Weights of a small transformer language model.
Size: 8 layers, width 640, 10 heads of 64, MLP 1280 tanh GELU, vocabulary 50257, 91.3M parameters.
Architecture: LayerNorm before each block, biases, untied embeddings.
Training: 522M tokens, 11173 steps.
MLP neurons of a small language model. Each row is named by its layer, matrix (up: input weights; down: output weights) and neuron, and shows model dimensions 464-591. Each number is 128 + 24 x the weight over its row's rms, rounded and kept within 0 to 255. Numbers have three digits each.
After each neuron's rows, "raises" lists the tokens whose logits its output raises most directly, leaving later layers aside; "fires after" lists the tokens most often just before its 100 highest values on Wikipedia text that the model never trained on.

L4.up148:147079129121126146111156186114138141096096114133155112078130139137100124127126111140058128136112164100170151123092135167112131137144122132127096139141126116116149086135161154051180110120137131121140114099123123188137140108174157100112135153136134105117124162128167186144118139101075160145109162143112094142134092156120103146099086139134131174121109162136131140149122121133109138098112
L4.down148:174129165138144137066130116187104121139145146155140086112113120116119123116085165133138132145131163055118130134102134111136095096092129091131105106107142111096115140123138165111120133120107128100101124122099144166110135124136090162205135147134121134115128140134143134161164157115122117133166093165135150120158139074133131153119133114135201121128122159100162130121128109142118092123116
raises: "|---|---|\n", "\").", "loan", "Schweizer", ")\"\n"
fires after: " —", " |", " "

L4.up408:165139145111140126119114144098108144131153150151143118123155140139152112132147146087132153132105156124102123137131108144152123145106145135105145118149090100113119146130147098133126117146132148182156112128114123189098111151163172162124130130131109141132129105103130129116134107111172111131151121115110137113151128136091126109117143131129112126118157147110136107110167123139071126200121
L4.down408:087111108146117147144138108138117099159117133115114153142091135118093098123106108134146099126131137178149088105102199151119143114132090117158132153147139118175124127063145155119112123135124159083107088103107149093115137123129108120151116113106121144150078146179161129143124144090128163107156123161146100141130100177165143136109111164131152132129125160136158103152119132131165130083144
raises: ").", ").\n\n", "),", ")\"\n", ")"
fires after: "|", " |\n", ")\n", ".\n", " ", "\n"

L4.up589:082117096140101124104136128126161097141098097132124124154097132123115139177110130154131157145175107112126148150152155129110169121151110131118132141092136127125112138139128111108179120123113100091124112115166119085119149113132103113116118103109132143146130136139206133130131132140122143145092152125134108120116104162141088091145145083143102115123098150143091175155142125107159140069132
L4.down589:152090121158121115090138160108101127133130120147129142137103152114139115093122115123087134096107167184144096121091168150126142147127109120134143101132163132111145137074131122112100126148135115099092080130085130122122064159141140154150138150108082122129115127151173116091133118129119168117154122147098114147109090120160141143110130131113135137130122143108143124134122104115130085089132
raises: ")\"\n", ").\n\n", ").", " etc", "\")\n"
fires after: " |", " ", " —", "–", "."

L4.up573:117093131131145144095137152127135123148132140078188112101097135131095148140150145131096146107090129108155128113163134093101153120118147145135075113114106118120133141130125107127121069149146112167164142106119125139121107116120157117183134151153115071132128144140153124129142158087105194097134160111084072144083097166130128123122110131101140126129097176171123132129126124140124133113127
L4.down573:140121117195123144108152121144105120134164151140176113084083137141124093127153146101098109141074146068144150161163124138131104112104146132116135116148118104111118140127148157121121176150150127102112136130136177155091138160117082166158133146158113135117141163107152125152165134114119158133143122138092176127115136145126124122111127098122153127159128147128159132139114121115155123123090
raises: "\".\n\n", "\").", ")\"\n", "\"\n\n", ".\"\n\n"
fires after: " ", " |", " —", ";"

L4.up623:130093139142103122105136137113151112121101103157132150146121127147112081173119111164114112132135101126136106120122140136109130085134115154086162150135128142152144119114138159102166129138127094138144071141171125100153123085130141129141177122141140124148120128158220140151135116136086143130077142114117083146100117142169076144166152147120123141083118121140126124148085115143170086072091
L4.down623:139142121147149135097109140141115147134114156137124145141132190134113147126117113108108141120166119115107062153079143161133104151154131116164147079115127140129114156086128163094119133148134138133073089106103129129111111146121112133137115134098047113110083138167170140110131095119128172113172138133120133152128099107140120137088125126107141141117128151133137147114140160136104093099119
raises: ")\"\n", "\")\n", "})\n", ");\n\n", "})"
fires after: " |", " —", " ", "son"

L4.up1213:104187138090177131098145120124083130119171134110099158146115172153194131100121144111153130175120163111106123110133120141144158117126158113116071117128153146120119148134114116131116100169112144147143160177131083116115127147109122138142126122115128094134166159169122119160119137152114142143147170097167135126101136070140146112149131098121136140148115108136144129131115105131130092187164
L4.down1213:146124137182151122136125123177100129115142122138083128159126153108115121109127119144106137087140127083116132092143159135104128143120126145120120140116135149131107098128115105082110083142123144133107078140103124124086122137138158101120085113110129134076112130133137119138123099102119163125166149148138135138124116134151157141106084124111116092159119143124111077103079127136138098129075
raises: ")\"\n", "})\n", " |\n", ")\"", ")\n"
fires after: "–", "-", " "

L4.up202:154109120127167127151106123131116146108172156090135104091166150116126157078135102083095127068129124132092145111127124100133141165112156133098103106124090071119116115108121097155079151127132181149151099146114130141089096148160133138130126113122124131116139124119136137086141117142176125161140126140138152091158154137100152126108136109159139143125168083115123116124131079148121083171180
L4.down202:097081105113137093145142134138151123155083114114112144180066162141130090154105163153105131137107147138146097116105148131101138125131107154120166114165137154164125132099113152104157116119128134118092107106125139120100146130118115116143095111104120145145071099183139139128119121071103150119153091165111102158086112152151121106128125144103155115117119162133159137153094118093107095073149
raises: " |\n", ").", " |\n\n", ").\n\n", ")\"\n"
fires after: "|", " |\n", " ", "\n", ".\n"

L4.up924:094098143144128166127132128123106132101097119086121109167119136110127134101131106118097123093155113136126132161134116122101117189156164122131133145149156137118124160142080147110134136147160177104122129129117075102094110141130096162146108106145051113134148124178130122103089141132155097117130116185128150105087089127136139114113155086162112106140131099137121141093201121148116107128129
L4.down924:134110160113118134163144107149117128140111168134130127122114100131154148157135097141133126119102095132112068129154122122093142099136145165127145137117160139118137127120123147133120115108154094090091125127117120084151109142143138113098130135159131122122118118149128140148166116152111137131147155129135140138136134152152138133110103144123169155129154125144092116121073126121127134107130
raises: " of", " for", " among", " ", " with"
fires after: ",", " the", " and", " a", " most"

L4.up147:168125135091156135133095137109099141094148173115134120141130159125124106085106148125156113103153123102114144116123105150120097121085091081107091120100136087086099101149147121118110109125117185187116179169146069135147141168132164127149127126129162128113095121103121112115133129103139112126170154134150095119172151076119146129080108096145115088117101154126148127176152113163118117197139
L4.down147:116092133116117105111146134157144136119099067130116134130108145124100098124112133129126098142119151123182093116108137165084129127150156171128130108140142149145132115100175123110127118120168113118135089103107167147099120143130159103120174140104127134114112108132131134090106118131129166125160095107148101143115081145181115138144142151105158164133123141112140099133125102093142133087134
raises: ".)\n\n", " same", ")\"\n", ").\n\n", " etc"
fires after: ".", "|", " ", " In"

L4.up521:136164148105148134112133140129083123127159134156152105094142151125134158104171115136109146120047126147088145152115097101116143125137174108093085092116120115147112140139080105146111104131133159133160130164123125164122081181119155117161117113146111113119134113119102120088102144136169140100166158114117141127184109101139143116105103118117132103144099126128100094104181071150103148173092
L4.down521:095116099109115140150135118139151122164089117073165200140082123113100124157109110143129111138143145161141115111111133121084166154141090140127155144160119152180144141073148131112127154134143097082122124101114127102108133129159120119117135118131162157116119127194167131138118129084128131137108133117135093120110131149126136126175143149139155159145141092132150104137122142105152144064141
raises: ").", ".\n", ").\n\n", " |\n", ".;"
fires after: "|", " October", "In"

L4.up1001:112119142104121102126134129150159136146155112093164119100126133174154125131109115124121147119128143138154152075157064142088156173130112138128156118129141156128115078129143106111159129167181165137129136119094118146108140111101115164157095147162130150120102162126105174122116109103147152180130135127113131141138109126117115141141136109180147118137100161153092142138142160115137112119113
L4.down1001:110164141078143159147124152104154162113117105117144145141132084127141091173146164122156136091109091110160132142123111121143129153141144103131118143134134158121134142103157136122153099114094124083137171174126125159110127111136116160149135142137176135115132150140131145093159126085123150085161130109166122145106138117131083130167095118113125088121115160124161132123113141107141153122140
raises: "7", " —", "6", "8", "9"
fires after: " —", " |", " ", " ."

L4.up915:116154121109076103126133139126134122115087097148114152125104137106105110174163127136118135162115140103158139139157119136131137085131108138106154121125142169150175125137103102130178137130093107095123129152162153122124135069145093105135092126162121120140132154148146130133142138114091147145080119097105122132093130132149053123135095107120101128100086145148119145141123117129167129077115
L4.down915:140073107119141134086116156145109113126093110144124151166116130119139135116123132141123116093137135144161085117071161147118120147158128105137143125137130163146158138074145143069137109135130093091115069105107121130119101136136149164130136159085114107135119119142192101105127117106111160138123163137120111108124102148156136142097105132083166144119145149106129130136135105137126085079124
raises: ")\"\n", "\"\n", "})\n", ")\n\n", ")\n"
fires after: " |", " —", " ", "–"

L4.up670:127092157121088191129126164130131119104083134123145107111089124095131148114121091130130121115075110125126105097154120100095126173144108130123156180114156124133149097113074129135165138149153120133121110082120110155109121110128138140150121104129133117163116122100148143104101121097138095088122145103092140119156125107117125162133115143143122183066119129126138137110155115093122113136130
L4.down670:151154124148182065155123106140138152109197096134074142147145126139128128118147117151116137139118121106131110124140181139132112091094125140136123098126103149143096117089141157113126134108093145114112126141126155133147105121142073126110143174140126174117093139125115143139142150133108113138123125153131156125116167165117137109130144116104136140159115113123084116098085121148103137099107
raises: ").\n\n", ")\n", "\n", ".;", ";"
fires after: " |"

L4.up322:120145122140127121119120131083117153128130148138144102098148117125095104121139116126130131132072121109101146138128083132130077149122130143103116125096141112118128112131155149107092036139161136182140119117092129183108099136132149138116128166128144123118074158105123163062126117103163174115116159121082150129147133158131107132123082124176175123146112169120117129145149119105114112148142
L4.down322:124106104149154151115133096109153132152121111139141135140106142100154140160120115133134112138145143085147162153170098136167150120173134081168126132150106103110138081142116144119141132069083143124121155109159147088137169107129121155150125116113153170111115121172124173120132122181146094123129143120138085111108111113133129129152174132117123154156110128132147156173159122131153126094133
raises: ").", ".;", ".)", ".,", "."
fires after: "|", " ", "\n"

L4.up451:107110113149158136110143187136113144145129162062142143127124148109129133149171150106112128120104149120155100125140165121127130104135132133121070128116061119114136160145114102140109133137133114130154136095101121149100151120108129101139140144122125131146150090144136131097121128109072126162132185076063080092104094164096139117109059111118143130130116165144135175133131120144122084129168
L4.down451:136153140131072116143154128092162104081148103166142094113058115115138097147121095144172133122115122123159131140102101136121106120084127152118132105077161105139115090126129141100132126142122132116117118134120149138103101111148123133140132136145117143116077157097147138176174135116124158127131157135092119125117147121135132104111124122129173136108143134113108128114101125164128122130100
raises: " |\n\n", " |\n", "?", ".”\n\n", "loan"
fires after: " |", ".", " —"

L4.up310:156098151150082115129150136126160116146096109145152167138096130144087103126132107151131123163147132137156105123139129114138158114111123141107173143139155138138146090113125118163140134115145125092063077135119165119117116093136121144147149120112170117161121098137187151132145130116112153107111129140101108104157105117167070147168146150158152167138102164136137163138115114128210124084118
L4.down310:124145155175163121122132134130146158105137149133160106135154196151147152105117098132117134126162149161113067164074123134103097151116129136118162084136103129176147135101111174081126098130146138141103113128092162118117104132155137098123135152117064133089119128132136114118142113129117116125168135096129125123089111118120156150112082144089108097096124139099160106129145131128088106125185
raises: "====\n", ")\"\n", "====\n\n", " ====\n", "})"
fires after: " |", " —", " ", " —;"

L4.up83:166095120140105123107115151127107110121147118140163095120141179139171126077112134107122122134106153106099114110130106108136104142106126124123118105141136169116148097132136147085152102126150140179115113136093139152143163095128152112162142133122116106131126113071127139094143124106136136122148104131093129102130147080122148165141141122135093101119133125076123105203099127143099121165078
L4.down83:128157076118146130169147113143159111134113134129121122111173115091089168154150139103150091090122128058160177115110107156117163153153112147127151125118142123149121120166162146119154097140115161164126106130148182122100116120123125134078104120079121144141102170153164143098106132166127171127125080134100140146131100180096078109120131100094129147143117148131152150141149132112110108127132
raises: " |", " |\n", "\n", ".", " |\n\n"
fires after: " ", "\n", "-", "=", "\n\n"

L4.up456:121139107128108115097115175114134131083088119136093151102116122130077163142125174054182139131117131049140146096133133123112121146141212099141139134133144096060144138147140124170171136118109137150175122107161111171144180139138147137130141097106096125190104095160123136157136105115087096105135170133095118147140124092134106132156073118120115138101146170121120167121116123114168146167129
L4.down456:134119121145143103160140079147121117153146113094160137092136152108130160122126072204131136132089144078107095123136167127088145073092133154104110159115109121183144143156109159086125107148084119115078131139195138126165117123147107093109127114117153132150142154157136121124187173187132095112107089152118170130097121126116156105149129160135103147110099089136136163141113074127102153098172
raises: " ", " the", " its", "|---|---|---|---|---|---|---|---|\n", "191"
fires after: " the", " \""

L4.up780:153123118101125108133117142116127132108173132113118134101143121149091143093146157155133108089105142103107181106130095158131146127116164120109093119148113127161124098129144112145124132147115159147153146170146095149129123148128130103144141122115189180090103119088113132118104167103116091154150118097125100147185146074157189129082105165150144135130107164102130124152151106137124121147150
L4.down780:150118106072142148144134128165125140122102079159117143149104145073131111154137133151170088082099148093170126135110128105114176116137133133136129106134135179135160118133113117082144095141161077143102126109132120132077113122152126112122129128122139119082147125150137098102090139152154126108123145099143101141119084127168133099151169075103127137158122100102117157147146121132122113107160
raises: ".", ".\n", ".\n\n", ".)", ".\""
fires after: " ", "|", " October", "In", " November", " Sep"

L4.up936:128140126124177160115134100117101131135163151156131125142154146127155147093132122105100136119104150105081151086105142143147140117124112100120110101147131126134124121125159130119096084148111139168122129147122107138103127139128193111121129124152147118112122137154096134099131174117166115170141166117155118146154108098122143112114134116111118099152123157133133095137156107126122125175117
L4.down936:121099149073111129151152151187123097165104097126115183141093122085110120114141161173142097159118120103154125057113122111120136137120097137113156149124158180111138118142155143114157142153145115072087110102114130126085123116101067121117126080124164127116138146130144126123136088103162132131142121092087097131087129141144126132145112116155149155112120141126129160139119132114159143129149
raises: "|---|---|\n", " .", ".", ").", ").\n\n"
fires after: " ", "200", "199", ".\n\n"

L4.up285:115104116126107121115141109135169125155063102102122154137103115160122114171147111150147139133155112119134150135135118102114125097151139163117148157109135150118134150102130110159141136090112099089095135135135136098123125139124072127143117105135166115106134125139184122161144134125115134129090110086117101113129086122168130117185117143132113172133079124130144161130108074133190123077135
L4.down285:148106139144164125108125137111126120122132132155156134176110180121124131113105128145106106124145151131158089116063135145113118158114118124140165072127126154154158118066137147066133123149153137120131085117089157107115092130156138143105111133098065122128136093128155104090121106139111174132153138117103125113110107164171154152087121143102137141093156134116148098120149106117108113125143
raises: ")\"\n", "\")\n", ")\n", ").\n\n", "\"\n"
fires after: " ", " |"

L4.up480:116128141103153134140129076137125121127200106114152126125122159164188110136098114125148107181121127113139077115098127125147147119134131114107143124089096171101105108141141123178114133122094129094095148149123123117146116122143094092066106126103108090152152159159126161149102136137142156147134126103115127080120125107121147112124082093116119123154130149136133200158144130114128104161132
L4.down480:118136119157171118116103095127127094131119090111134113135147129122164160083143089114133148120125121127137087138136157132096070110084139167124132093083136129168144129106143124092098146140129133181137126134097145148068092108116124093150107161117151175121130115137151142179151099123128135113130157144093173113110120120147140122137170112128112093189107127122149101099126146157135118136125
raises: "))\n", ")===\n", ")\"\n", " ==\n\n", "})\n"
fires after: "–", ".", ",", "200"

L4.up973:123098130146085124097128133054142154144076149135145137150110139113102134170129111152083123094149108129126113160136167135142108111135125106101125110187144141117129152112113147122135106104165120136112124088130138152133131085133141152125138075152149169145135117174169138131128143107105145121122170168113096124102112119167101190120115143138132135107123158158155176146118129158148141091154
L4.down973:138106152174118116128183129106131108122135149181121114121111108173114117110100113134172140129128152115153084114101171151098100114122097118091092112153139155111124109107117107094114118108071116118118108132096159104137131135124107111157137145115113142134168128062131107146167146156114124068147123142134134101163104095140120154099118140141129123166107174092146146100135123133068111131135
raises: ".\n\n", ").\n\n", "\".\n\n", ".\"\n\n", " respective"
fires after: " |", " —", " ", " —;"

L4.up808:174151128110176148121142140099093107125154151127126167097133168144166124108149178129127094131104188115135098128136143049147146107090128129122109127115146171134120120129119128104129120143113119168104143129140148163121108133118141133139166148142103108096131085168114131135121145134167109131163131104124109100143117123139126124097101097101102120136141147132129150120154101085092154179140
L4.down808:083120169134114141191143127188107109135130129114151115089141123147121088149139158169126131201132130119118151108130136159138152140147101112123163149161147177152147150127126164127147141160136116062136126142154139094107129142106128117152138087124173152162148125136157140142123133133157145142117123129112099125125125135137140130178142144175130130107091107132105097163111095101185169144134
raises: " County", ".", "-shaped", " .", " when"
fires after: " "

L4.up196:106163114078127128126138112158109127154160147122131112115190140148178128133138151128146141118157143117119145146140091093127130144152141105096104126121123099120104126156143116143073128102130144123168148158144098137149146173152137139114141100117123161112125145127117145113140128151133096130134153082143141114149173143168163114082123121157123113160168128140073098100152116123112139192128
L4.down196:180096135162157146156117153126082164097160139118139142129111155126152115126145142135064118133135160160140118129123135125107132136123105156119155079130173121158119129090141127082109117169146119131069131090089129137103110152132092121143121125121101116112173114143134103047128094103144141135160126133116110139097071138118146140124158128086139136128117111113172102167162121130081105117141
raises: ")\"\n", ":\n", ":", "\"\n", "://"
fires after: " ", "|", "9", " No"

L4.up624:120100149133136142100139124167109115110144159125131125100121149140148144103147145119121147072124127133105114122149169103152122167126148143134109078125079079094114115123107083169125144091122130121123122119067098125110134170108159163147125131101109112148128079133128128112129136137136131151148128112129111113154126111102142085120120079147130146168145112157131119108154124134103125176200
L4.down624:125117113153135135134131171151149150127082079129118098167079116143119130133108136136143158153117137143139088133107141119088132126087113143123141137128161143181128093101141169087145085128147094128119121118163143142120084106161131119153112137139143152139074123176130165135100132088136155125140107158093114137124101167123115126137091189105124133098106146113130096170126130138136122069118
raises: " |\n", " |\n\n", ".\n", ".;", " —\n"
fires after: "|", " ", " |\n", "\n", ".\n", "\n\n"

L4.up918:125096094166091114105114123111130106143082143115131124115137140130074152079130156094114116054100134086064115143122143162098142145127142118129094110153116184086120146105129105144161134128129143123163101141092119150160122136153126157149112117098069151140146054146127114167123136108160116121141131095096106080120112101129120115144142075149104107150107163124103138125137133143147143168163
L4.down918:114131125110147121183126119144146136134146150187114074139123092120099142116096145086189152129140155136143156127128110157173117102102146104117124186106097074099121120124129093091121148143119170175133142105167098138120142116149166121123114085145115115127117103127132085135176149114130097148140154130157124168131148182109154136078153123126107137083085124119128125123138118100160101119152
raises: " |", ",", " /", "'s", " to"
fires after: " (", "-", " |", "\n", " \"", " "